python train.py --positions="rope" --rope_fraction=1.0 --bias="none" --init_std_o=0.00921 --seq_len=1024
MLP neurons of a small language model. Each row is named by its layer, matrix (gate and up: input weights; down: output weights) and neuron, and shows model dimensions 208-303. Each number is 128 + 24 x the weight over its row's rms, rounded and kept within 0 to 255. A neuron's up and down rows have the sign that makes its largest values positive.
After each neuron's rows, "fires before" lists the tokens most often just after its 100 highest values on Wikipedia text that the model never trained on.

L4.gate230 [116 111 126 120 106 155 135 149 126 140 108 139 163 112 114 133 139 136  99 132 124 115 128  71 148 133 144 103 133 159 104  98 115 119 136 124 113 119 178  99  63 119  99  96 106 145  84 102 157 146 117 118 136 148 111 143  90 112 177  85 146 120 134 118 121 101 156 141 172  95 159 134 129 147 110 163 109 115 123 146  79  55  92  92 124 122 120 105 169 102 113  94 131 147  83 143]
L4.up230 [114 178 127 130 135 125  88 129 103  99 112 125 124 168 134 121 126 101 111  91 159 101 120 158  97 139 168 118 119 105 161 164  83 147 145  95 142 126 110 109  99 131 151  94 152  95 169 127 136 125 155 126 115  99 148 138 163 117 106 128 131 106  99 138 138  77 105  72 133 142  71 108 150 120 131 139 127 144 143 135 145 154 159 140 143 136 110 106  70 127  84 178  82 109 117  77]
L4.down230 [161 114 133 124 150 135 164 161 125 147 117 122 119 161 121 116 116 147  95 134 125 193 127  97 104 183 145 134 139 149 127 129 120 104 142 124 106 123 196 102 113 135 129 111 186 150 125 107 136 148 167 140 106 136 149 141 118 142 139 121 164 130 154 125 144 139 108 127 126 111 175 117  99 116  99 122 111 130 116 168 134 116 149 169 115 169 103 153 148 137 138 128 115 134 166  56]
fires before: ", ", ") ", ".", ". ", "). ", ": "

L6.gate411 [154 124 105 149 129 167 106 122 118 117 137 124  87 123 138 116 135 141 126 113 105  94 132 157 137 141 101 138 139 159 139  89 176 120 137 126  95 109 147 164  90 113 106 119 115  75 102 115 124 102 136 149 114 132 163 170 111 136 122 111 201 157 103 121 123 142 146 104 151 142 140 140 131 126 133 144 149 185 109 148 140  94 129 110 151 103 152 161 147 118 136 126 143 139 157 121]
L6.up411 [131 130 140 155 144  77 142 134 130 145 129 136 150 155  97 149 115 159 129 102  93 148 103 172  98  80 153 113 112  90 141 104 105 134 104 141 149  99 147 135  89 113 102 124 132 127 143 108 163 128 102 113 108 116 137 109 133 129 148 121 145 120  93 163 135 108 100 113 144  96 179  98 143 134 113 152  93 141 124 114 146 138 116 135 118 151 123 105 143 132 142  97  84  74 106 130]
L6.down411 [108 131 132 144 172 146 145 141 142  93 103 126 118 143 132 160 155 170 143  51 135 143 169 121 120 118  95 131 154 124 114 139 133 146 105 145  96 148 139 116 113 124 145  83  95 161  86 113 115 177 132 153 126 114 132 127 164 113 146 158 156 107 131 131 138 120 134 145 166 101 147 114 146 117 100 146 118 158 148 126 111 123  86 145  88 106 129  94 147 121 164  95 125 119 110 135]
fires before: "\n", "==", "life"

L4.gate529 [ 99  84 127 144 117 138 128 174 153 176 165 107 160 146  98 101 112 127 114 144 156 154 143 109 148 157 107 123 132 134 168 142 112 136 147 103  84 127 123 167  79 114 121 136 123 101 134 174  62  99 123  65 128 116 127  66  53 133 123  99 179 136 106 110 125 106 160 145 101 123 133 117 115 111 137 134 123 128 143 122 112 115 156  98 129 114 130 179 175  97 155 132 153 157  80 133]
L4.up529 [112 155 122 112 155 135 100  84 122 113 126  64 107 144 118 119 118  96 141 157 111 106 109 107 134 173 167 131 142 133 136 104 106 142 143 121 127 104 148 123 150 117 149 117 149 127 135 109 123 133 114 161 152 116 156 164 148 134 130 139 130 101 156 148 113 158 142 167 120 114 150 128  94 159 141 124 150 117 112 129 171 188 108 117 139 153 145 122 125 142 108 123 134 142 138 125]
L4.down529 [102 186 128 130 113  82  84 140 136 103 131 147 122 126 138 101 148 167 108 165 125 153  95 163 141 148  98 126 117 130 108 155 130 153  91 145 168 137  77 120 116 154 108 134 129 137 131 118 149 135 103 106 132 141 117 109  87 127 115 152 132 151 111  98 111 105 146 165 104 133  99 101 147 143 138 104 148 105 121  73 144 167 132 143  98 135 154 173 111 169 135 167 107 154 135  98]
fires before: "- ", "| "

L6.gate948 [150 135 166 123 149 141 148 124 119 125 178 140 153  98 154 136 115 103 172 109 106 178 128 102 126 106 155  81 155 108 144 109 183 133 151 112 114 121 127 110 131 108 108 129 133 150 123 160 120 119 184 131 127  92 113 124 137 132 134 130 160 138 160 123 145  99  99 156 186 105 115 174 120 109 150 119 104 107 115 151  92 119 157 100 160 110 163 106 150 120 145 108 112 150 112 149]
L6.up948 [154 152 153 107 170 130 148 134 115  81 104 136  97 109 135 167 126 191 123 155 118 151 117 120 150 146 114  95 138  75 141 139 153 152 144 166 145 158 144 137 124  71 110 157 107 178 121 159 120 153 173 152  94 132 133 136 130 106 125 131 130 124 118  81 122 139 126 148 142 128 110 152 136 158 151 168 173 110 140 170 128 116 172  98 152 123 123 130 142 131 147 116  88 174 138 126]
L6.down948 [105  76 114 147 132 168 119 148 139 115 110  89 161 133  94 137  77  88 135 145 122 125 146 148 124 148 130 132 130 130 149 167 131 132 113 135 115 129 137  91 130 114 143 127 150 111 183 118 139 138 150 150 152 134 162 119 113 136 119  85 123 124 124 124 163 144 150 105 131 141 169 126 131 104 143 108 170 149 125  97 103 113 115 103 130 150 137 146 107 100 102 124 124 119 126  91]
fires before: "| ", "–", " ", "-", ". ", ": "

L3.gate586 [ 98  98 109 156  95 152 149 127 106 117 133 159 120 123 133 126 156 130 147 114 100  85 147 158 123 151 146 104 146 155 147 136 131 188 164  68  86 133 100 111 156 147  86 102 143 106 126 121 127 121 122 158 140 129 197 117 113 169 143 137 122  97 103 180 100 126 158 139 151  81 144 151 102 127 146 145  86 119 147 137 133 125  97 122  92 133 118 149 132 129 162 125  69  99 114 138]
L3.up586 [100 138 127  85 154  88  86 147  75  79 128 119 154 119 108 146 122 128 147 108 137 131 130 129  74 119 137 101 163 107 116 119 150 103 133 127 129 121 152  98 188 167 121  97 164 142  95  84 154 154 150 175  99  98 147 117 115 137 103 115 130 137  85 162 104 125 130 133 153 119 141 123 105 119 162 113 145 142 130 158 128 173 131 173 111 129 124 110 128  88 111 139 146 129 146 154]
L3.down586 [116 182 102 139 141 131  89 165  89 134  98 126 128 112 125 147 107  87 138 142 111 134 126 148 139 104 128 128 131 124 173 132  88 125 132 124 127 107 160  81  90 151 105 136 156 169 132 156 121 100 127 177 150  88 132 153 151 169  93 134 105 151  96 145 161 140 134 148 121 160 155 183 147 139  98 130 137 144 125 107 147 145 154 125 104 132 171 125 143 105 144 127 137 120  71  94]
fires before: ", ", ". ", ".", "s"

L3.gate332 [115 156 149 113 138 141 145 101 137 154 120 142 129 159 130 153 136 103 147 118 118 136 125  97 107 138  96 109 176  81 132 116  98 181 122 120 103 113 170 105  95 132 119  98 120 116 136 140 114 158 152  64  87 105 112 162  79 113 149 156 129 119 148  84 113 149 163 118 179 112 118 137  94  87 156 118 103 105 119 129 122  92 150 148 118 115 139 113 117 107 131  83 145 112 129 118]
L3.up332 [144 151 132  93 122 146 158 123 153 106 135 113 158 115 141 107 110 112  94 124 105 183 154 139 149  83 166  95 195 142 140 145 121 147 127 131 148 136 130  56 117  57 163 153 164 153 123 112 122 161 159 109 118 117 129 170 109 135 147 181  90 124 106 140 133 172 114 124 179 103 119  98 108 106 161 131 106 131 145 105 135 119 100 145 134  84  90 126  86 142 143 135 121 139 125 134]
L3.down332 [121 146 154  91 148 135 141 142 172 140 124 141 154 140 119 148 128 133 125 152 142 162 118 130 160  85 129 182 114 163 147 136 137 117 131 142 139 148 113  91 139  60 132 152 139 103 151 169 131 173 131 160 131  97 170 145 126 128 148 112 169 143 112 130 136 118 102 141 126 157 114 133 113 146 152 123 135 147 106  98 137 146 104 113  94 111  99 124 155 112 130 126 164 145 113 121]
fires before: ", ", "\n", "'", ") ", "-"

L7.gate805 [120 142 137 157  96 141 108 118 114 134 145 135 104 137 163 121 136 124 135 146 152 101 132 122 165 129 113 126 154 118 133 131 160 157 128  89 130 142 170 121 155 143 124 125 175 143 109 113 123 117 199 123 136 141 158 111 139 154  96 133 105 142 103 142 171 100 180 134 156 111 132  98 123 115 171 135 129 119 144 109 103 111 137 156 113  94 108 139 151 114 119 123 134 126 143  99]
L7.up805 [107 110 123 139 120 151 106 147 137  91 138 108 123 128 102  89 115  95 120 122 180 144 107 119 147 120  97 128  96 121 159 134 117 181 136 156 110 122 171 105 113 156 136  97 162 132 150  83 141 118 127  83 105 137 143 112 114 144 124 150  97 108 107 144 156 153 127 132 130 164 175 137 137 125 173 126 125 171 141 122 151 146 124 136 140 152  80 137 145 111 112 136 108 129 122  84]
L7.down805 [ 98 124 124 127 137 130 181 161 138 122  97  80 129 145 141 106 134 127  80 123  89 144 122 127 127 153 124 146 127 105 145 124 141 148  94 108 137 112 115 122 131 136 152 115 113 112 169 139  99 127 115 114 151 122 133 118 163 133 108 124 128 123 129  94 155 144 184 155 121 138 145 163 116 128 122 119 165 125  83 113 141 154 134 105 123 131 121 108  97  90 126 125 116 149 121 117]
fires before: ", ", "'", ". ", ".", "dom ", "ard "

L4.gate947 [130  96 147 156 116 103 139 148 117 134  80 121 151 125 155 177 129 127  89 177 125 129 156 125 124 142 113  88 123 114 168 122 110 138 143  96 104 124 177 144 101 130 105 109 108 152 184 154 132 105 165 145 149  76 135 176 130 179  91 135 150 133 132 127 136  97 127 131 111 167 151 119 113 133  99 129 116 120 136 135 112 115 109 104 134 162 154 135 135 125 125 139 122 121  97 145]
L4.up947 [165 129 175 117 129 149 109 131 116 115 136 116 132 104 138 167  81 151 101 142 115 158 157 164 132 136  92 101 128 100 133 125 103 147 152 112 160  84 158 111 123 103 106 120 148 149 178 110 117 150 153 113 131 140 113 154 122 158 109 126 135 172  61 135 142 139  98 160 142 134 177  97 151 113 119 144 104  89 135 152 126 131 118 123 134 120 152 125 142 151  89 102 134 110 169 124]
L4.down947 [ 97 123 166 129 119 101 120 104  96 125 146 116 143 120 111 137 121 101 146 166 158 117  75 145  92 128 139 135 130  96 132 119 142  87  97 112 144 149  94 166 124 113 153 126 104 170 104 134 143 158 147  92 129 179 105 126 143 121 125 118 129 127 106 106 137  88 123 116 126  82 122 112 121 124 139 100  78 141 123 132 154 118 134 128  95 127 173 162 106 175 110 135 159 186 149 150]
fires before: "\n", "| "

L7.gate168 [153 138 125 139 143 168 174 139 118 107 149 122 123 132 155 106 153 126 157 116 140 119 116 149 127 125 192 118 122 149  97 122 144 127 125 134 135 184 148 117 103 110 133  82 121 106 115  94 142 132  94 138 124 132 140 126 136 112 117 145 129 120 129 125 131  98  99 139 155 143 127 104 126 140 109 117 133 169 128 122 109  89 121 108  96 106 131 159 113 201 140 146 152 118 153 128]
L7.up168 [182 165 131  94 120 163 148 152  78 130 116 153 113 175 119 134 188 115  97 145 104 167 150 113  99  92  93 112 149 102 170 127 116 124 160 148 145 113 147 100 155 166 153 130 158 128 121 125 160 106  71 130 139  96 138 140 132 131 119 134 165 155 125  71 132 126 146 108 169 125 130 128 152 118 144  82 153 123 142 149 122 132 132 132 161 100 105 128 111 112 125 165 161  84 121 164]
L7.down168 [118 108 119 170 105 143 138 150 168 137 105  80 146  90 135 120 151 104  66 111 113 110 157 119 148  80 128 142 128 164 128 125 138 119 147 118 164 125 123 173 115 135 117 165 124 119 127 124 104 133 107 108  87  94 126 121 117 143 154  79 147 101 105 123 151 100 152 133 155 126 139 145 121  96 145 119  79 104 119 136  81 113 104 100 138 145 145 146 160 125 106 108 121 133 133 119]
fires before: ", ", "he ", "of "

L3.gate1021 [153 105 154 136 149 140 178 126 156 136 138 139 131 102 154 155 142  91 123 154 122  96 138  98 131 141 124 118 180 129 167 115 126  86 118 119 111 105 172 102 117 102 143 137 164 104 158 169 117 129 121 122 152 151  97 135 120 146 102  76 139 157 123  88 100 112 143 135 149 130 129 147 128 100 127 120 139 148 101 127  86 125 138 107 135 155 153  86 165 120 134  92 175 185 161 104]
L3.up1021 [121 147 101 119 134 156 106 151 156  99 149  80  71 140 133 147 111 101 144 116 156 151 138 147 123  79 168 103 131 147 170 146 153 117 169 119 136 155 140 128 149  88 114 103 118  89 137  98 143 113 156 128 154 130  94 102 134 131 141 119 137 115 113 118 119 106 118 134 111 136 139 110 109 126 105 147 148 124 126 170 102 165 162 107 133 138 121 150  96 113 136  90 178 139 146 136]
L3.down1021 [140  84 108 103 108 112 142  89 156 142 116 139 117 108  98 132 132 129 110 125 147 121 161 112  85  85 138 155 103 149 141 165 128  95 101 141 166 191 134 121 152 187 105 116 171 137 115 120 144 135 142  99 176 156 139 109  95  94 171 127 108  93 110 166 155 171 107 123 168 118 153 131 145 144 142 116 140 115 128 160 134 113 127 120 145 149 147 159 155 109 115 127 186  96 112 140]
fires before: "| ", "|"

L7.gate654 [133 116 122 102 130 118 168 135  96 134 112 121 164 181 175 142 135 136 147 130 164 139 110 149  84 178  91 109 113 121 140  87 130 115 120  94 124 116  91 129 111 116 130 127 128 122 133 129  92 148 113  79 154 151 127 112 144 122 140 149 135 149 150 112 110 130 107 145 152 101 158 144 159  89 168 106 133 144 125 143 101  68 151 125 100 127 151 126 137 137 120  93 163 153 107 150]
L7.up654 [118 111 146 107 127 131 170 159 140 156  77 105 107 125 137 122 154 106 120 189  77  98 151 107 160 113 124 109 141 124 163 106 150 125 152 164 145 184 146 118 156 151 160 139 107 134  80 136 128  90 128 115 156 136 148 145 153 153 188 148 125 109 152 135 145 144 101 147 107 111 102 113 129 135 158 129 132 139 122 112  90 139  86 163 122 114 161 135 191 147 112 142 121 138 151 144]
L7.down654 [152  87 132 117 138 145 122 103 103 197  50 118 159 193 138  99 183  88 171 136 128  91 126 138 154  88 107 146 119 143 163 143 109 118 121 157 161 117 140 110 157 142 122 117 115 144 153 144 141  75  77 126 124 176 120 141 152 126 121 134 158 129 124 144  67 155 129 134 184 149 113 112 133 107 144 116 125 151 121 120 104 147 135 148  82 128 117 142 126 111 122  65 153 173 126 110]
fires before: "==", "| ", "-"

L4.gate665 [156 126 126 114 147 141 175 131 121 142  98 146 131 151 142 143 105 176 111 121 125 150 148 121 124 132 118 102 152 111 148 144 116 107 155  84  84 114 143 166 128  67  97 115 117 116 137 107 117 141 133 103 128 152 155 136 107 156 148 117 125 108 109 108 134 117 146 109 136 115 114 163 124 134 142 161 145 130 105 143  81  54  89  93 122 195 131 151 138  98 144 102 114 104 147 150]
L4.up665 [187 144 129 122 110 154 104 118 166 125 106 113 165 163 100 158  85 133  95 140 117 150 135 209 135 124 157 128 110 129 101 137 137 105 113 138 124 116 107 139 139 129  85  93 145 157 108 154 133 154 148 153 125 131 170 137 129 115 102 167  94 145  94  89 106 116 137 157 132  70 139 115 111 120 142 139 124 149 111 104 130 127  93 133 121 109 117 115 122 168 108 108 145 121 123 160]
L4.down665 [136 122 100 101 162 107 149  83 123 129 100 112 110 103  99 148 106 100 131 110 118 131 128 105 127 110 151 186 164 112 148 132  92 136 144 113 112 168 148 102 110 183 174  93 128 120 169 133 138  99 127 136 131 147 150 112 109 132 159 190 124 122 104 136 123 108 106 127 159 139 112 138 107 132 140 162 170 113  93 122 134 143 139 106 112 123 107 111 136 174 128 121 121 146 131 121]
fires before: "\n", "-"

L6.gate831 [116  98 114 128 136 111 155 116 102 159 138 150 130 118 143 158 162  92 114  80 120 132 126  89 127 173 110 117 158 113 129 178 142 155 171 104  92 134 147 126  90 138 157 126 138 147  90 127  88 134 119  98 137 124 130 102 118 172 157  84 104 126 158 133 143 102 154 119 143 150  82 140 157 150 120 126 108  88 162 106 101 103 143 147 155 134 141 145 163 100 161 120 144 150 115 176]
L6.up831 [119  99 125 159 106 168 150 106 118 101 132 143 119 162 113 138  95 134 124 139 154 157  98 166 110 154 142 154 156 155 131 138 134 180 154  96 102 116 115  97 106 105 114  84 152 146 143 184 122 117 139 145 157 148 145 109 157 148  86 166  69 143  48 147  96 133 136 100 116 129 112 168 142  99 133  84 136 118 127 131 116 119 135 119  95 127 132 129 132 153 120 120 140 153 167 147]
L6.down831 [127 159  92 123 125 114 176 137  88 100 115 108 159 146  99 129 157 156 158 162  93  93 130 132  97 121 124 110 176 137 156 139 112 164 116 130  98 164 151  92  99 136 121 128 150 118  86 102 126 128 154 126 129 114 138 137  97 157 139 115 106 118 116 105 100 155 120 130 118 166 118 150  77 163 107 116 138 106 131 131  96 104  97 120 113 137 128 182 149 164  94 134 149 157 121 128]
fires before: "\n", "\n\n"

L6.gate821 [142 149 141 120 132 161 180 119 174 175 158 106 120 125 139 151 179 133  91 108 135  85 161 118 134 140 103 106 125 147 168 105 126 120 149 125 126 129 161 134 127 119 123 140 161  95 139 120 109 128 108 110 127 126 149 182 108 128 166 103 148 105 146 139 150 110 163 113 158 134 133 131 101  88 110 166  87 133  87 145  87 106 151  96 138 152 119 118 117 106 152  83 153 172 115 118]
L6.up821 [159 118 124 111 138 105 117 161 146  94 133 132 129 137 145  90  93 132 119 147 165 145 148 110 122 156 144 161 108 100 110 152 139 128 143 108 128 136  84 114 139 129 120  97 119 106 110 136 108 158 147  71 182 114 131  85 133 109  99 127 120 145 143 107 165 143  93  79  82 134 165 156 145 132 143  77 141 139 155  98 114 140 164  91 123 120 135 150 133 131 122 151 157 157 159 139]
L6.down821 [126 110 151 100 125 149 141 147 171 103 111 136  85 143 120 151 141 110 110 143 133 135 125 158 100 102  74 129  97 148 152 128 141 125 157 137 150 164 119 173 130 106 145 146 144 123 127 141 106 124 138 129 131 142 162 141 105 127 118 122 128 104 132 107 105 134 137 129 107 157  92 136 124 137  93 134  64 177 101 138 130 113 140 111 108 116  94 119 117 133 124 105 145 161 137  87]
fires before: "s ", "|"

L6.gate428 [178  85 101 138 123 113  94 115 173 133 142 137 108 126 143 143 127 113 143 114 164 146 166 129 133 134 127 153  83 117 155 127 121  67  97 159  85 102 129 125 149 102 166 129 139 153 161 148 122 161 145 152 147 118 117 123 115 109  73 104 166 153 127 111 128  98 123 124 132  82 112 145 117 163 106 144 148 158 141 145 100 120 124  87 131 146 136 103  90  99 114 125 114 152 105 124]
L6.up428 [197  99 149 148 115 149 169 142 158 124 133  82 148  97 119 119  89 134 168 162 112 138 159 150  98 136 132  98  94 123 153 110 124 163 163 132 125 139 146 145 154 122 111  72 153 130 125 150 162 130  96  79 111 138 134 103 168 172 147 136 177 116 110 123 136 147 119 142 135 130 153 130 137 149 131 172 144 159 138 141 140 119 152 153 128 107 141 121 142 153  88 144 174 167 141 157]
L6.down428 [149 118 100 144 110 149 137 157  82 145 119 118 108 124 138  93 141 108 198 129 109 127 139 156 141 185 154 105  97 162 123 151 120  89 110 155 123 139 119  62 154 128 116 119 110 113 112 134 140 113  80 101  99 189 103 110 100  92 107 125 178 128 110 129 128 136 130 126 144 117 126 127 117 107  92 150 165 123  74 146 155 157 167 166 117 100 112 133 145 116 110 117 172 138 103 130]
fires before: "| ", "\n", "|"

L7.gate690 [116 124 171 160 135 157 193 120 117 133 160 172 116 109 166 139 133 155  71 132 112 117 168 128 145  95 165  82 151  93 154 154 167 124  84 124 113 103 152 132 101 133 109 143  91  79 118 109 110 165  96 148 101 131 115 140 139 147  92  83 114 117 138  93 143 119 111 149 158 102 178 105 132 113 131 139 147 116 107 147 105 123 162 124 147 101 136 138  89 118 146 154 140 148 132 121]
L7.up690 [113 118 110 134 135 141 121 113 145 117 118 122 139 157 118 110 113 125 141 153 142 149 147  82 159 142 142 108 113  94 132 113 115 106 145  98 135  83 127 177 137 168 164 132 109 131 182 134 151 159 147 126 110 106 105 160  86 139  99 122 175 101  89 133 179  93 102  66 141 121 118 104 161 138 132 101 159 127 118 135 117 158 159 139 108 108 138 136 129 130 125 137 102 135 110 136]
L7.down690 [188 127  94 127 136 130 121 103 125 122 113 135 126 149 134 109 152 122 114 149 111 115 137 162 142 129  93 165 169 115 111 116 128 167 112  99  99 128 135  90 166 146 120 162 138 142 119 126 123 112 132 139 112 127 187 127 118 143 147 156 115 152 134 142 132 129 109 176 128 139 119 122  88 101 130 145 139 116 160 185 132 113 119 109 108 164  60 109 112 123 167 107  73 128 123 149]
fires before: ", ", "the "

L6.gate1005 [109 131 104 132 100 136 119 140 141 147 106 111 152 168 150 107  59 169 124 109 185 163 138 108 100 157  71 123 101  90 157 129 140 101 174 111 100 150 126 132 104 107 137 150 111 113 132 127 142 105 148  98 121 169 113  83 128 108 106 122 115 137  95 157 136 115 132 124 148 130 131 151 124 138 174 126 105 113 127  85  93  74 145 107  99 136 145 155 121 120 123  88  90 114 128 173]
L6.up1005 [130 126 116 124  85 171 138 133 106 150 139 163  94 146 100 107 118 102 158 130 115  96 162 160 143 166 127 132 163 104 164 138 127 104 120 166 133 159 102 145 149  91 146 111  98  89 163 150 166  97 132 130  86 162 121 142 146 122 174 108 128  99 169 150 139  91 120 177 149 133 118 157 117 127 165 145 112 154 150 148 144 134 146 171 111 108 117 135 104 107 113 103 138 126 134 111]
L6.down1005 [159 108  95  76 150 148 142 138 129 152 118 109 104 158 122 141 165 100 128 109 113 181 168 121 153 136 113 137 139 162 117 110 121 118 102 173 156  95 168 108 123 119 149 113 120 128 139 110 140  95 125 103 126 112 112 142 111 152 126 131 129 153 164  96 151 117 183 137 130 156 111  83 137 173  97 162 169 143 140 119 116 118  80 125 123 120 110 173 121 164 118 168 152 104 167 135]
fires before: "| ", "|"

L3.gate114 [165 105 160 135 126 139 164 155 164 147 141 151 140 156 167 124 147 100 108 154 155  83 135 111 136 126 110  83 135 121 142 169 141 155 143 111 106 123 177 146 128  80  77 109 135 108 189 149 108 129 202  97 101 127 121 146 147 127 106 118 159 160 144  88 102 156 118 159 108 130  80 117 146 138  98 107 109 136 125 133 135 132 163 111 159 105 142  77 137  74 122 102 131 138 161 156]
L3.up114 [156 120 126  88 144 100 106 118 142 158 170 161 146 111 151 180 105 129 100 161 155 120 147 170 104 121  73 130 125 127 129 129 126 157 120 127 137  61 130  98 129  97 101  93 113 152 146  89 152 136 107 128 102 165 100  98 143 132 137 119 131 114 116 153 125 141  86 128 149  98 120 107  99 161 128 103 127 180 133 154 142 139 169 120 111 134 188 129 153 112  93 155 124 110 108  98]
L3.down114 [139 164 120  99 127 109  53 154 119 102 103 142 114 109 139 109 131 160 163 143 123 121 125 120 144 189  77 157  84 166 138 138 138 137 137 114 115 128  97 160 145 133 120 117 106 148 133 120 119 155 141 120 129 140 153 127 131 141 127 113  92 140 133 103 124 145 151 146 140 100 167 136 116 143 124 153 179 138 100 147 154 115  98 146 142 118 161 114 135 127 101 143 104 140 157 117]
fires before: "| ", "|", "episode"

L7.gate907 [ 59 129 121 141 115 114  93 153 148  92 123 146 105  98 150 151  98 168  92 115  98 134 143 133  82 149 128 146 155 163 133 141 176 174 121  90 160 134 123 101 127 123  88 114 101 136 100 101 132 130  90 145 125 157 131 115 168 135 120 113 135 133  89 138 113 110 134 111 146 109 145 149 114 103 104 130 155 140 140 151  97  94 126  84 109  90 125 152 154 127 119 158 119 152 129 162]
L7.up907 [141 133 121 124 115 150 104 202 119  96 116 111 167 118 161 128  71 156 127 115 129 132 163 129 117 145 141 127  92 117  61 106 168 153 136 133 147 139 105 128 156 139  97 135 102 118 105 120 109 178 127 126 145 136 100  67 110 157 124 146 127 155 100 112 138 141 122 122  96  94 152 112 148 133  90 114 125 134 133  69 137 122 127 139 132 108 134 141 153 125 113 138 138 120 106 139]
L7.down907 [161 131 113 145 122 141 116  99 120 141  95 112  95 139 109  98 168 143 131 114 152 105 134 148 141 119 103 143 148 131 110 124  84 144 135 164 133 170 138  85 141 167 168  91 121 133  99 137 164 129 160 155 120  89 159 116 155 136  88 115 125 130 142 184  96 156 127 157 140 184 131 149 160 119 148 138 122 109 122 118 152  97 138 167 126 137 115 130 124 118 117 141 117 102  93 119]
fires before: "in ", "by ", "on ", "to ", "a ", "the "

L7.gate846 [158 140 128 135 102 176 162 163 145 177 127  86  97 130 137 137  92 102 144  69 149 145 115 138 130  61  76 121 135 148 160 158 146 127 121 135  78 112 147 122 118 141 147 149 116  89 152 153 150 144 113 151 179 123 129 123 159 150 124 130 120 139 152 113 150 120 114 134 155 111 125  98 118 101  99 141 133 181  79 165 160 117 123 119 114 115 149 124 142 111 177  61 113 146  95 101]
L7.up846 [ 98 166 111 155 112 123 124 155  71 128 156 120  93 193 133 125 147 145 125 117 162 169 152 132  97 112 116 163 142 153 104 160 124 145 125 122 146 147  94 127 169  88 106 118  74 141 148  95 125 113  93 115 128 114 154 134 159  73 109 119 124 145 119 110 115 106  83 122 186 181 142 133 118 135 151 150 104 183 136 109 143 143 108 144 126 126 142 124 100 119 114 103 127 108 116 125]
L7.down846 [133 123 126 100 153 138 162 154 112 136 160 106 119 147 163 104 145 132 151  79 106 136 147 141 121 107 126 110 130 146 164 135 144 141 119 156 127 120 134 146 136 163 136 158  85 151 142 128 102 120 114 105 102 125 136 116 146 116 139 139 128 170 143 132 144  95 117 130 137 156 136  85 139 159  94 134 140 137 161 137 129 108 146 166 148 135 190  94 120 121 115 167 134 140 108 136]
fires before: "| ", "to ", "with "

L3.gate866 [134 115 122 151 144  98 122 145 137 140 112 145 144  81 149 180 121 100 109 155 146 112  97 115 137 142 141 120 179 102 173 145 145 102 111 118 117  94 150 137 158 126 106  94 170 102 179 103 109 120 147 102 147  89 129 111  92 156 117  98 182 158 164 136 123 109 124 151 160 143 145  93 109 128 111 136 125 112  98 140 120 130 127 136 138 149 137 168 122 116 142 111 147 112 101 138]
L3.up866 [105 103 111 103 162 148 171 126 166 138 187 132 159 106 114 111  69 110 167 184 146  98 147 121 147  95 133 109 169 119 110 118 120 103 121 142 134 121 116  74 113 131 150 146  99  97 141  90  93 127 124 161 123 119 120 107 128 142 129 107 153 111 157 137 122 128 123 139 113 133  91 121 125 123 123 145 113 129 102 146 142 113 111  94 121 115 157 104 150 132 157 122 114 189 146  89]
L3.down866 [139 152  93 137 152 156 112 161 105 129 147 125 142 139 111 124 115 130 137 129 146 153 129 165 112 139  86 139  82 165 170 133 114 105 108 121 126 163 167 105 155 133 110  67 168 100 132 108 131 129 133 145  85 124  87 118 144  99  88  94  88 139 100  89 152 130 144 116 126 104 131 120 141 128 104 141 142 123 149 123 101  77 127 118 117 118 134 160 126 136 110 151 130 140 146 117]
fires before: "| ", "("

L7.gate311 [134 168 115 148 125 173 124 119 102 147 146 118 122 117 107  95 148 177 110 115 136  80 112 125  91 130 157 127 159 121 108 109 145 125 135 121 161 127 106 162  83  64 116  89 142 149 109 111 130 148 117 150  83 130 130 113 128  93 131  96 126  91 107 142 133 114 145 124 109  96 184 130 104 147 147 122 108 160 143 104 128 114 136 140 128 119 133 100 113  86 181  91 166 148 137 105]
L7.up311 [127 136 120 153 135 153 134 156 119 117  86 145 145 145 103 123 143 105 102 157 142 120 136 142 100 130 127 170 117 146 157 164 133 121 149 155 154  96 165 129 173 191  84 149 127  96 140 104 135 136 121 155 112 123 154 112 146 115 162 112 163 126 129 114 133  83  82 139  97  98 117 137 157 102  90 125 177 121 117 175 122 153 165 139 126 110 100  99 132 111 126 166 157  95  93 108]
L7.down311 [118 132  99 114 114 168 114 112 121 149 166 130 146 123 120 136 155  97 158  97 135  96 134  91  97 113 119 105 113 176 109  74 167 123 114 136 133 138 133 135 124 138 130 148 114  73 152 121  64 117 125 117 132 124 119 114 107 149  97 158 122 131 167 120 147 129  80 179 129 110 141  98 145 100  98 124 130 114 111 144  98 107 115 108 144 108 130 169 112 153 100 144 116 110 151 129]
fires before: "s", ", ", "s ", ". ", "==", "–"